From a checkpoint of a small transformer trained on Wikipedia.
Size: 11 layers, width 576, MLP 2304 tanh GELU, vocabulary 32768, 63.9M parameters.
Architecture: LayerNorm before each block, learned positions, biases, tied embeddings.
Training: a variant of Muon for these matrices, 501M tokens.
MLP neurons of a small language model. Each row is named by its layer, matrix (up: input weights) and neuron, and shows model dimensions 208-335. Each number is 500 + 50 x the weight over its row's rms, rounded and kept within 0 to 999. Numbers have three digits each.
After each neuron's rows, "fires on" lists the tokens most often at its 100 highest values on Wikipedia text that the model never trained on.

L6.up1511:433536509537455527461507434536483452478456484614490561478538489463553467483567478480453490559498489583440508443532520553422420500508598570542490473509440575402447406525527509600479553512477512540377502456453511606509433510449527504485581435589515550486421463566498457579513421562542548402439525505513487370478479474565578488460462502558545494567500510528514495501587554530506531536470
fires on: "on ", "On ", "from ", "just ", "the ", "of "

L6.up408:427457594568482444498458536526423626462557460498525384463611493495481523544544521557452578535509533506505469523555414547425574532444537497474525477471537526488465407547478519495473511423401492541569555514481521490483501558516551448433512519469408477559530455514455444472604460451606437480475495487498489503513577509482532463425555549530470351624473504425513417493518423551524573443485
fires on: "the ", "\"", "of ", "for ", "any ", "such "

L3.up838:487412543424491561485589533590474520547600439399416543432505502539610494590496426446486507468586423488560510444477444483499598415576488521523544506442427564523461527464479572536468524617432450466537402565416472410528501577439543509532486527483526581531636435561496537513550630520499496406423475520434564548510539423441514578449453500549450501479530443489379455475531491535473549464527
fires on: "s ", "his ", "her "

L3.up319:536482520499445572523467429472545457587533474503484492517487551460501514494522510556467473559454483512551541531509512491497540443523446499564563532470508392541491442452391538532504581573428530484475494515499528487458536528483514492554540533523565487457550543545458495471478613499522484462491429524509491455536482412479551570525408412502500495504443462516674416495474574494495482512614
fires on: "of ", "to ", "and ", "de "

L6.up248:413493511492492506528498497496379533447481562527445593543510421555478560528500467480494533447485594469519567491512547425426453562522492552480499504555488527443424506489416556563463552534508453615507572505423564568477506476572511556439402443512526487471480515443565590442503494426557409481550528506518471521512594519461463461463575535548428420488404417407468528570566522539449465542516
fires on: "the ", "The ", "a ", "Or", "| "

L6.up2036:463423482501542495415468438403534585496481570436436519541624454548498513485458541428476531527560417562483430562498533516516467476388453480484535488536535502442504440558488545585563540462484523600471597487455598491503515439518477492410551455502527587551526491385602574588539446473482439442486530494474491507452476476567569420440511437505534621462550441607468518450594510604422455518448
fires on: "a ", "(", "on ", "in ", "of "

L3.up1952:500502472558504503522514633434489491473519450392403524486537499550552492476522527562540495434522531410471467404504564479545512599456489569460556388490532504592490512484475494477469587586499401479448487374480380558489568539521551532498527559519508535410486478507501393549497552603482492494554362454585478550540580549568494426486436388542452502487498537588496491530565528525445564483534
fires on: ".", "to ", "–", "% ", "Records ", "into "

L6.up253:513387456469511443539441497533482519504486567518504505542490537522540483559503431496533448535485575440502508477443518517459485415570458496527512483376453486496545501555495481546498461451490460514469479595433511551397599453475556561435448546445484462523504478471505501544439501452374518506476503478537448578509551496476517480556482554490493480478433506506399530426335497527507535514470
fires on: ".", "y", "-", ", "

L6.up2123:522575394459500562511559525353540489498589430537444542495398466535479453572571535433511565572422601474455536504533485510547535494550518508518441468462580539483508573584530504541477403546468569496564508462549485487580478470457411587477496569529518519541487464468421505550534473516533554538476534458485494577509427480578488479475490514573529477501487555423491434401484470468557466506537
fires on: "| ", ", ", "of "

L3.up1647:464508458518494515547477475447450554518561518446531444563558465494526460472482553519586461536503391517490509536459507431565566394524481487599506551567506484474522498443481452578511432549462620509531536458449532577390440535498559533482532485453527490631484486607635486431525422542579519532421415471499392503471483509478534433503550472584500393550481491508493576499565513456453492491520
fires on: "to ", "into ", "| "

L6.up1836:512434488543487555425528487474465462502502535528473453507467507472453476466558439492544532492500412496490467548469522545464561527547424552486592548577516480488521507588396442488486442537551538420521521481483452458431524498472503463459567505415431496531484456483549458554460459487498517519504473439500438545527575505516546567359567492501483553552519487534539467502543433519471471452428
fires on: "that ", ", ", "When ", "While ", "The ", "the "

L3.up880:477455415527403418527545464414410565528514516455571417525491467452532442463528557456488468501438406549457509386570449503500566581562457503525501589500421573546403483517477490526464522438645429523491514495549507401500459411537512497523480488500532476571541489489529568495534467544468560395499507471509544413498550578507476461534488522549507500489535528506530519505389476505434509617532
fires on: "| ", "; ", "|", " "

L6.up951:421480536527533458564511430436514572447581565532574595431540559418478527476561372570477491555476544496519470564476560417484532478503603449487474423469512509459527497517491516446499391493505498364512541520533514541559490518551592573483462422477484541464504508499451498559432497519380533493562489509519549441533469525464537494433544442490497474427531468490471478493581439550424464629453
fires on: "-", "–", "/", "and ", ". "

L6.up468:445523523596464434538470486539573509474530533521532485562470489500532447461417525511443566494569515515491600408494518482520414522465449523554462560599514383470470463540580551547525436526543480460467466509426453438547432563466430631498469538521484506628467613463490570511482522421516431432459438505593610482535468464518527447531551494583441496429538524432549473409536523620546536472531
fires on: "a ", "in ", "at ", "or ", "an "

L6.up1210:446465497564496529519479514433456399564398440463531566522646574619492490495463623478385532524517479417541473536463471529538437423500491518566494405508488518415479453466545504517485500421470506489521460532465472463483501500462553595508548484550494546480551522534495556526476466517480447480439428448505484565476569474494498489437525624492508513505519543547504585386459508514554561543530
fires on: "and ", "| ", "(", "he "

L6.up470:495456470510560450464513480465538461517572473473484613551596531439502558483476476486453461504430460334587460555467458550464542447509434525599431461489438469466393553480562570514484527568452505407496480557500444434458493419435502522496537515545513446416446490483564482532421508547473441482513554550543540560507421431489531538568552515500527457560514451538543495478490475453501496543492
fires on: "| ", "-", "h", "of ", "ch"

L6.up257:513519441541448406537516452470428450521475415512539524364602465507494541472569456474504546511555526478537593541535616505414401518532549494422601489507515507430462426637488572480513569535508528532380473458539513499524417604499585540529541462400544495484567491595440587578559536521501456430578504555486433449560493529455590572452463605510502486451461375445478587423628465541568474447524
fires on: "the ", "that ", "this ", "his "

L3.up111:456461547517509548453530496478443413416526533487450479468452381490519501473512512498466465512530486583439541560499497519475405592431513500449475490485509466563546506608506577512561610567488516451520497520473511502386463466559592410535526474516546471447508508528444596420434496492519461501506545466522505534554569485477542423478516558540481565494495481536432572465554553476523513559503
fires on: "that ", "a ", "not ", "the ", "his "

L3.up213:366410551512437490509506571471416538480551474473543484537540486489479541453503514503534498527465546527433470510510506501442595531469495476504475475510525453521468451540516442436545530518554461532537515594490444510503402415559504498380516557439441506520501462514540522612514505534433395466457537437504475462481606493480473388477409426501566490522463434501525526335491460556448575500584
fires on: "| ", ", ", "; ", "\n", "|"

L3.up2196:540467491553447510470500562530454572476583466489471414400483480479534569476439454548560546600548440502562563384452420466453557509524572617454412530441445581461564491538492541537509554523451569509429463483437514565512477483538497442620542466504500526504575441475382444515485495567528516542431577476478481471539463556487470530537476528591545504488518484561451571436458489547481425564505
fires on: "his ", "% ", "His ", "(", "whose ", "has "

L6.up977:588532546436431539579504441490459492442491503493472522512477539454559445433574419551479500499429496481516584484553584544442414459548411530477422499546522482462503489508478506481457581537473497483487552556573488482519485455472538505488332462418526483542502406500460483496519467496471543490490514566329459470588542494482431485494550459598509481558558471504480442456511467544533582440605
fires on: "| ", "\"", ", ", "- ", ": ", "; "

L6.up442:528512478414482469461437540478535464537453556547493505399427486531519515405608491470511520482429532450476505457365498482507531497478411513470580424401505472413355476475456522506475517550424461551514429505512429491462513537525595523539524533567517522504475496488523429456433460441513540559620554460488406515466578547526410506539501509464404446457506479428519494498421484569527571503586
fires on: ",", ".", ", "

L6.up403:494518459446425540470582518536434579370513434491517490451386445489529492489509510527431458468565579528523530537530490534463447464496501534452578517529477434482569532573506584557516546603491493558560447546563433502423504530574409533623517484446521458549527546528473431475448541518527521519470477480536504426457532416587529508527454444510528486475496503556507496530524499515489522506546
fires on: "the ", "| ", ", ", "and "

L3.up1418:526489549536483531512402492587432505529554520477433399558481490521508419510512462421493437460557490433364459565444525473540487440589522471496536454521506524568499451515498441489390433411575413481465444508497489567500523431435462517490594538463510575510507544508477498485612515571586451517617621450568521495559427478464551544430500507491426534566505497493504526473482542464430470484498
fires on: "on ", "in ", "at ", "or ", "as ", "a "

L3.up723:472454552452418542500402431510514478551502472543344444472516470517495545546514471576429519499519564436550448392539543466510503470555564467603497492436503511511559498610573482541463521491506525480510508451550536523532555514490565606570431432459527623570506466541393515413515543523413503454575515435519485457482455527501539478525515535551498555491479465519440503509517470431482487464528
fires on: "of ", ", ", "with ", "from ", "-"

L6.up1396:477531494420474526422505532543546504485541472445509523415468565427465575490478517479486465502492480496538504542488443511552474414523551530490445463552501413512460453499562447440458518542506524510517481454434490474515415460440449547555493510540527427525482490443516469432475536515553477475557545452471516451445526541476507540489527505472496551450520422535549459531491507476500514534432
fires on: "and ", ", ", "\"", "-", "of ", "| "

L6.up189:487542598528449444486482416507412525548498537455546476510455473524520579516502471494529406521509521511431510429493543594484453513470520489396485500492522430535544518542569547455448563484385478494514564462464455563436498462566531453542481546504461470500438456575456517423473387398578460441510505419545516531464532543441584436456455563553514464490477494556499471531549514470500477495576
fires on: "B", "one ", "all ", "Bar", "– "

L6.up1105:468502497546473510523489465535495496538485594452461474489460476478476478409451480518552478539511542539490565492518541442536470412482521546443420522552471512411470516571405485656402502536522552456446577449398532489477471355420434636562384610444458449506529539543492454533583506488478392491543546515572517493548497524528508524444577530518440535512463558486547590457504540546502555591463
fires on: "was ", "(", "a ", "an "

L3.up843:450394488513506395451493491462515451571546491448478514481426576513560569491487533437553593530468523557488490383400503433456424555481513539416565452571520503471455511488500505508530566491472467469464491536381497523540452538502538425516547541543479544570400521570415441475550515569390495503514496488505419514508434539478485494454553479503463422414437475520558428477546448553497546543416
fires on: ".", "to ", "oc", "-"

L6.up277:526587412543497536549484438572493473566488468580517442429410500436475482487551493503428507493482448449449509533478495517539527492554435583460498509584491534508508499535487434518470545570532563502437458523613578453513572436481477540452447444440497551509609485542470561555524479516505428510488472516487528565585474493497491463516461547488419544444523461480497544478594448510438545534525
fires on: "the ", "of ", "| ", "her ", "to "

L6.up1308:563545453469572477568515515581537484671402528479512574512552435467529500526512435477446528463532474434552511422449524504519434494555508441567546493436518466548544505448533518486508485486585553528534552446511491473452579567558499509484529506498548490515580468446483540597421474631512528532418543533480428493570478524446479540499393525503574497505446452412477462527537525586468565483471
fires on: "| ", ": ", "\n  "

L6.up956:429441540453513446617558406503486399405541550520459502535533435516474503545479470494474430520460554569445527445515593466511470527591406472469492500539477498557532517556554510461469549475522514493542391421567564495453532398523505471502533461588466500422466513523480504478537540495447546545508504534548574568517541549576514450494442444501577416509493512404490484417486403391535474491499
fires on: "the ", "s ", "his ", "===", "for "

L3.up2239:443508520515419509514507540495447650479511454583411519465517482467508488566558460628461559511562535505574468508517441536442472439571451571493448559506520554491470598471425597449533482509536570444596482551583519514460512430552455597415497532561598557512572364478482403457466459517502465542478593462497442531429499448628539464550483447486460534496460510572477500463375467468428422568564
fires on: ": ", "that ", ", ", "as ", "). ", "the "

L3.up423:528522524577552572417502471434548506472580502473518462399522518485594540497504487513446514488596445529478436519388535553484510431453448554512505547534495437487465548488471544479491471471497455448528475489493446445503448471477523553469565491541555525500425508603506544484455555505543425544445545490578510600513489393525518520357543477590472554604525521526433490474440466461486524532475
fires on: "| ", "–", "Type "

L3.up132:434483561467518576560461484434504442523451492499581524534544414474570442523500475553548484486442510470566542489535538494493586536477451549499424467407463435449540424531525450390563532544433489473452444539392512462539465555561467498468502470496517513576493474497535603527465594512473464503500460459490508525538529587469476469608547375614532505516506471450376534433480412510445623526419
fires on: "which ", "that ", "who ", "with ", "1 "

L3.up2076:490498528537483505535532523523490542457552425414479553560516443522456522524404448486448521431529485462495465557579442479471502438509525551483491459524505515437441565453487489514560565518462502550513494484487486505502483433476455419580509444514508497483519520533572494468575533522403567499486562543482491516445481494539577448523442515513587480517512472630528501467433408505486422533511
fires on: "| ", "\n", ": "

L3.up1429:532483470517523485559492534470523474524495507397417533531630550474443521497468531563531537554520522428530430473413593530447506476473506426458491461567515524598413477559532477550446535483453508512550450498500515529505514495523555528592511494491509584599509654525484426529568544470519533485511445568553450414507595528497535390520455584513399586536471448499533531491600549436510442531492
fires on: "of ", "to ", "-", "–"

L6.up164:501410470579373624596403480525436416535389556495405569584418507389402495488496543468518607459505451557558521488449604463500524499470490469448430472567603523539575415574502395517500434453550543510525526476488432466473575501481577465512485502477510445522494471511577559510499376495510468443548506555493625564433506490578527426522497507536595470437458478463609443574566492449490574566437
fires on: ", ", "by "

L6.up1503:538459468526445485532448452431491532436378643471510548542466492542492521520504533510612535506431498614473376560510535432415500574559459489426446482526489499420391452470447498457509454606555455431483537523506498529499499495573517492423548507503429487492614571449599554561620505539440466522471463502474525513479401457551499413527521527406469531481470584460458457381442514500521550509546
fires on: ", ", "R", "in ", "Mil", "of "

L6.up322:568480523574466543487358387519459450545507432458470509528582535451441410423503466442512450500495595445534540537573548447561457543534466489464559494501492444516591489519530553495463529584666536452480520529500493463473556457465520481508506464490585445494539545486549509446562465534542481383496581610464473686443552471462516469428438564503402468528526494380461600452447497467485565362523
fires on: "'", "his ", "its ", "-", "the ", "s "

L6.up1989:496551466469592508557555491447490534457480577516565434503591489515640580479459550547452489486587565470455485578515537563436437480583380563449509558489587505491595601458434514531500457528549439556518447577504451456506572539486457450527572526508518554506559513478491479484553614533624487441543474517488512466419472507541500376474512492582495447438432472621508458452573546422476450512495
fires on: "and ", "than ", "to ", "of "

L6.up1260:555447451536615557423471544505466522503571562520498483522513474505483461484487431600494525519522469491514533493485468455454515433503534517493546534531488493573572583509574416514470498569505536495531533520476528556516528534492457495499526384535467488503505504515544560504463530550469612532521571537471462512472505489536482505549535492546439486497534597529499559514440477486437485509491
fires on: "and ", ". ", "| ", ", ", "- ", "("

L6.up938:481515607591481559492425503418428398527547523536384502480498506516451508551604429532546486491395527515556396507457468523550550481422528418496547470430576536532472523509464479467517478468477473343497535454485434435506496477467546523454473405473533573450526474495546469386532402484586500414563537375564499475502495599417449567510479462520559482483565453533527366516527465519541514520420
fires on: ", ", "(", "), "

L3.up1590:554436541515446570511507545504561440469518573506513493626575481618510501474513522511552450582523404574469518529448521523522485500573580461383564478521473404444490472487505542533458473536519408499379530480572436514430492530396420510458476477593446495584411485466583472541447479387489461460436513560526589464475381464517462523481475496554528396491416426461511475467465535470528369535518
fires on: "or ", "more ", "number ", "most ", "own ", "than "

L6.up2257:412528555500531538586443516501563473481556592456531489510464412512538507499462365464604442478411528354495497556534498534501441395586562581487453510499525543554349555516479530535450483431565554536497488539573458576448533474493502450536516431533462520419521507498452361564518522487459394480554515622466516465501457482606529514514359399574461484529496512467463518483481508493489481557487
fires on: "in ", "on ", "g", "end", "d"

L6.up697:488459518413486492421498571523535508475594560535452536447503552504513508431512516417508493482488519473516423567548509477515456567524556492469520555478500417585550554507461513412508503540423475531524511546564479411524452524545476477506468514585535509520474547488569525442538557569540489503499514508466530526513512582435407471532406454499552509508483516599523496394518485446598627606564
fires on: "L", "v", "women", "l"

L6.up1991:496420446535445583408571627550474555549514460478489558491458414551417485525505503548449468520577464420468499491495519532432464503505552488489534540497467438482457526540545507562517477555516589505547475499450543591477540464492499476487374472576572511527499528563578598455495533457477604441609469481456489531473539531559468489492495541467473511539441599478429508388501421476514452430441
fires on: "| ", ", ", "– ", "\". ", "s "

L6.up135:537492466553548466429550493446498469547545456450530567444613430483542443484549524463413487486473491494463511592460530454486480460413478521527475520498474480477506511465452531476499519442393537439464534583443518494468405481526527499432523525440519528440477485494548520469453471513503432504509567522506537474568497433570494448520417438579635486465441471448444477444477479480478624536552
fires on: "-", "of ", "from ", ". ", "The "

L3.up1888:440511516634532582529533558449453525474508526417538471493436467461427491355550588444565509471533534534527500490607536497526430550552492537524433531476504438431483548512498502437498496537546547570536514447545531424435476476497452544462466510608518475495579451486616470501564521527535502465472613470421381427424407482503526481467436482505530533439428477461510480490484511502480529477580
fires on: ", ", "(", "and ", "or ", ": ", "to "

L3.up1015:402477479505488466491482557486498569555631535423530506563528493527448498458526533498455538605442380518490550536463540532476468569583495422453544506439572493496482440442564543434516526477453457489504512526461501496543434522492547538553479493467531525513527429523525576517568512490594558474589480515531525458532504491459437531475494513449489501549488464467542504506516449465489556478456
fires on: "to ", "was ", "is ", "| ", "of ", "- "

L6.up1735:493486433454553439471499582486420500559456523483562467454468516461388562512532527531477481406426479510552481418387554458479587525531450488465561427446413402492483555477472482474479506468476431597526505478509499525483496538487535449594580516580562616486464523535537452478548427528476516491492528564486465554515548440477517456445487471493538439526492447555417451481466528484551551544442
fires on: ",", "than ", "$", "number "

L6.up160:485550513573520497541464534520572460528486435511456450508538461565456407430583532500421462520543406537477520473420556574527594453479627477474557454453467534481482643505578510484520579503509457448486510533599510409541414572451570514536459426480486572549423595521452462499588519560459495452605505472508522512477476517494584409530469463489495438446500440521451599441468457506538527554499
fires on: "the ", "-", "2", " ", "9", "5"

L3.up552:546542514442464444598574498577503484526549506614557523455549492540602421482402376490523501505482464467628393659496435542454470496478518609466519510517522496435498489544553496552515537458485517425525424529519480489495592464493467540624401518503566557553509423541541509502472428445474551447499482518461516471500461497456441495479547506598552600535478473532558467383473468466557533448468
fires on: "| ", ". ", "; ", "(", ", "

L6.up1507:487570457588494509436476512469465519504492527546519529496489510432541472474598584434513460433553447397482516594515476518568501470382504544522482535392541431476424438495529574441541476623535395495517395573563420544527488614528569448592588519558504523586460464516539532480503507558494532544465509469525484468514559555481479495483367528460606574426585536566493417482442500445460419439434
fires on: "| ", "and ", "; ", "1 "

L6.up803:461540510420434528472579538508530503611487482507538617534501447508441467550459476482481542377436511470463554525445490504544449411535544474599483557436557505458473601572476459533496507434448465473507454463516467436502494521491550513512498497465559487464478559446465612527544484558515515562444617504453513473516515436494522483591424609432619464466542576480459394470554481497457483536546
fires on: "born ", "| ", "he ", "(", ": "

L3.up373:488500511461427489470624530501359488505500500477490490516463551516407417410487512492441439453527445512440483445582534509475544553500615491505491547468461484529514471471474380559488453562487452513512537459516523559535575619481410587494519509493403449532453523538494396491546465538547448499487480509488447493472481470544460442455510460516508530503422479474521497378531489425469499625436
fires on: "| ", "0 ", "−"

L3.up1653:478444454568512481466424506540588553491573456503454569328492445534536475503549569531464585553410465562509521445490526471488497511447473531523491418484504543459445442513535623590507431523490514557557594579548489500428488588486475477438544427525517555502496536466451563540531533635436543401419540488544512511567541568533545611479463462450504587545489516506528593493459445470512465487447
fires on: "in ", "at ", "of ", "os"

L6.up1203:487508501502514553534490532511572525564512530513463451481484508399483424488571440436579476481552471484582477555490562569533479491542456509544443521455478550486455465473575458536572514585494468534553421531583483514481572498493580421483411468534458524516533512426537469571475465534504495577483538532563470511474509531461424494428423520512363408388458507472466457391550495531398485524505
fires on: "| ", "; ", "for ", ": "

L3.up541:515513566501536508513471452529450531582523395552448459508576468576482537533475500469411501525419537533534459533519549466534460608478461488416476440512409473394413414575473519504482565487470462459476509436524514488442459529630597519520497483425473451473554578563445502550521494561489461421525466547582511438492544498566444373564475576540485359540367485540509562450492528519532449567538
fires on: "of ", "from ", "–", "for ", ", ", "the "

L3.up1783:589499455543455550507524492549511483591494540519513459538507514384483526517521483420627586439503522408499483525570563508440445430526495480445477538646500635542542596598436411520508536435443513509437460501460506435521502503525530599430448485507577382404525512534521523542518529512482491493504498499521538480568456450537538517469477585464501569536491456490597541544539471492476429474484
fires on: "was ", "is ", "|", "| ", "of "

L6.up1651:473437457580568519469513542464508410527478444516396542578520472590511459422584497499470571486505472406437482417510451501391500458423526467483402379541486486523626523534560509530533479487414545436498555626559457542576432586412542516434534493462400532433476499510498528451493470447411429497456440532535520466491460496463489532455510488438529574534567530464404550427536435459596492542505
fires on: "-", "| "

L6.up192:519478450515548513425470430519492499434569552411502497421539542489537530543590588469485414465469491497543466469452455541489530465533461500468444550482465424522523518530534575530561432515490481461573438461672499426398503446435550553502534551383471445541462518570515400530434564450563482493544516476494533437484445476498485494503507486505528416497426620504500432466502558448491539492584
fires on: "| ", "–", ", ", "B"

L3.up257:511531434502494469500476474460474507458529504494497423512477501553504571459602468445524510494483495512473469435513522530499497491513560497491501476483594498417469437471459536535444480520418449538501536498444488510399490512473468524565546477498533465510581524468473568523581551570568462448497550518569492499497546441489577511485520514536462470528416539464556510472494391434540435447480
fires on: "| ", "; ", "az"

L3.up760:550497521424513484456497504580493432488495449421509467408503534488501497480489459439537492450522494413549515497471614522542584487462453499549382477541470583559454452538503356467466460480439439498571549502503536446423527563495599521420558525503490531493552486549503671400471494488516511464532568492508595511551537507497459425558527485567441537503570513598402513527551464476566557412551
fires on: "-", "and ", ". ", "is ", "was ", "only "

L3.up105:511436517502509442458481463487448488444489508464503377480496521523506453571498616516593574463497476559525601550640555528472539500501522533553491577577438494454450512495557444548459573442516555616468423433561479530486462552417449508366552483480501534612521494515606476505578524519458470556447428386452493391515395525465578472485490537518518515562489497515528531436542486504414489510520
fires on: ", ", "to ", "of "

L6.up709:539554485569450607401466535432529393479533512440459471428578478467531622446565524542451486490526588435376445441448403542467525491445432541586405486444553461460392500499487424537469518519473426524478432511566526461618469494459566381503451548520496518470437439520554442476550423494519512540500454544505502530444464513492520520477391585527367524470511436461514521509466582439398538457499
fires on: ".", "and ", ". ", ", ", "% "

L3.up1727:614450577515503453459528465552575544462517392475506486584528446515471470523421430550524538458448431594554511481479390536525505496490515527487469535420430547432510507478422473408556496499589504476518540548504487404548527525395459530525454472502521574536586450467597570471506443464406459592521522525537535496432455466475551476554410487470579597555461550532454477456542462426491496492525
fires on: "| ", ": ", "– ", "- ", "("

L6.up1499:497452528523474522495405486507463520493525543503465538455508549542401500503418532493433503536537488454478432512599496495488611518473441478480476468557554506466461539564453500570436430541510525464507349508506446582594524546460506399540477539548500479569480612465502512473508551542524411536498371546562542522471479505520456466575441499564528544441522487573398469362489446449505527551562
fires on: "and ", "-", "with ", "or ", "has "

L6.up619:518402468490488473517513634493586526430473490466475481437504582497447398479505479373569495464475569502527460505471497499518428454513375495492515538434516530427466461503442544494437525600506473386484470545393490473445507429458484522516439455534405616558495459580376463513494441543444542590486484567461485529523478518542550537562479481428502481562532501407546582425443391459431424474587
fires on: "| ", "of ", ", ", "- ", "Most "

L3.up11:479502502589460495493553554454500623515484626477469433547498555401469506502544495516511490555453472425503466539516460451463616534483534514507336475568481560502534593537479590518505412540487519434559498539553515512537452508493506499499596489459456527527480374553402452538542454435521457507432496504550492489434496468495461583495636502501449519561457462529590374449409526529425478599518
fires on: "| ", "-", "who ", "to ", "0 ", "and "

L3.up1378:561421485454527430515596581522462436507522461468503454542467519448479391469565381490505507424437550480512508563553516512530591512470573532548448488423442602501545450509522558397495609454472534439536505597503472488497519600393531558466577481573502650504455490536549534530612543481481546617395502483458463446564476406541541504556473456454505552510563529466496450496444441456554454538541
fires on: "-", "i", "and ", "am", "im", "und"

L3.up65:518518442503525564590550471561550443431539464521499550442421470482540384438553516459471483497530454422495512542565560447574571549494412488458541445499492433506473535580401581558631545515564564397536427466518507566479533476433443479585548573538534555466511546473503456523545476571603507546554480532533462573427546424549521420425488454581450478465481446528602414444482546465468522493501
fires on: "of ", "-", "'"

L3.up725:427513560442437436539558565514428513554503528494513467464522645519512500438526383479556568471538485410550573555546607401512521509462496479548450425483530559525460471580437492461416594473505579511521414469541522503495489453447581442465556526502514442461483518525435567443505539485528444639446561503528471485551516602504394556579477534518471554467488514511471458443563493498533599572561
fires on: "is ", "was ", "at ", "the ", "now "

L6.up1853:494474500515554516496497443514453435508500527512549595432523549513449531493590506556594560577579586548591500415502456280418579541500539458550473443551519431524518423525456529397545523499492580520431417524560442615469488555474629455464530421502508563533546441497415490468486519454406383478464523489547491485504444478445493586348502484511484498472463536503457491473549526539558521406493
fires on: "-", "part ", "was ", "\n", ", "

L6.up1793:423473516477502509537523504566431507538442457486444561499624520467536501497442558576482513530477551565543458519455440553513417570509518520542553494495469526473531444525470479522549461480507509524533509525499443488465470487579583477528489505400494536513463540550471568434515498594504543568454532592512561529443601637500516561583493375540554434512442508541427486453505482470504509484466
fires on: "\n", "that ", "which ", "all ", "his ", "some "

L3.up1611:509521464529472462536515431466401573481445496483492555450599545423555497477477452562585460538487455474569503521486550567397525426455464517527506506545573515472441523511410562458477444484518489471472401505505477398582487375485576557571591473541546569583545427574585600476491547492531459430437546485542497452551519511494535477487474500527538517513466489568526400378438498532566607470515
fires on: "-", "–", "or ", "(", "and "

L3.up2241:477525484615421584533455516451610508511558529496492429492600423506496566505578475468498480559601455571571500470497423586565545369496532557526403503527423490456431413447499549484487510433467556440613530482446478570489477472506548537574502437490478394569621503543454568454506423519456455534459483385490574634516495515516430443523522509567504459590594502428596543493485502494530485541475
fires on: "(", "\n\n", "| ", "- ", "201"

L6.up429:495478535482478538521588538538475473516608499452517484473507477507446456586490525544515465437530506474458416496488502629431507440483427484478420465468553545484463456544507572548517450503479507526513410527524492433535461468487518596546452476469517446449593468421510563508488558492496513421465488524544470496542518503480520526483452516442483493552536554458465528532517471510551519538494
fires on: "its ", "s ", "his ", "their ", "and ", "' "

L6.up1060:467475577507487523440553515576427580404493467433425407577436534521476483446530469443520479515486502512450528570459615653508464569589431497538540584589495425470502443512589432451508491502474597513445425488494541500488456532500456505464531464565455505538556467518483468507433444567450475594439487502449476474535487519563470330492487513474532434614394419486545507493477454426419495477518
fires on: ", ", "- ", "| ", "; "

L6.up61:533425619432445424419529510517362600461489437441487547524481503529514501435496569516560541566511478543468467513423598454450476516539484511454526533479501451465533478484534532456525426631467475583545392457422541574534501567538469597550542477529483542564527573657648571489475488501530494421564440467483518507517439487577436435456563564493476418501494441505527524477482456495505514503478
fires on: "to ", ", ", "| ", "Sutton "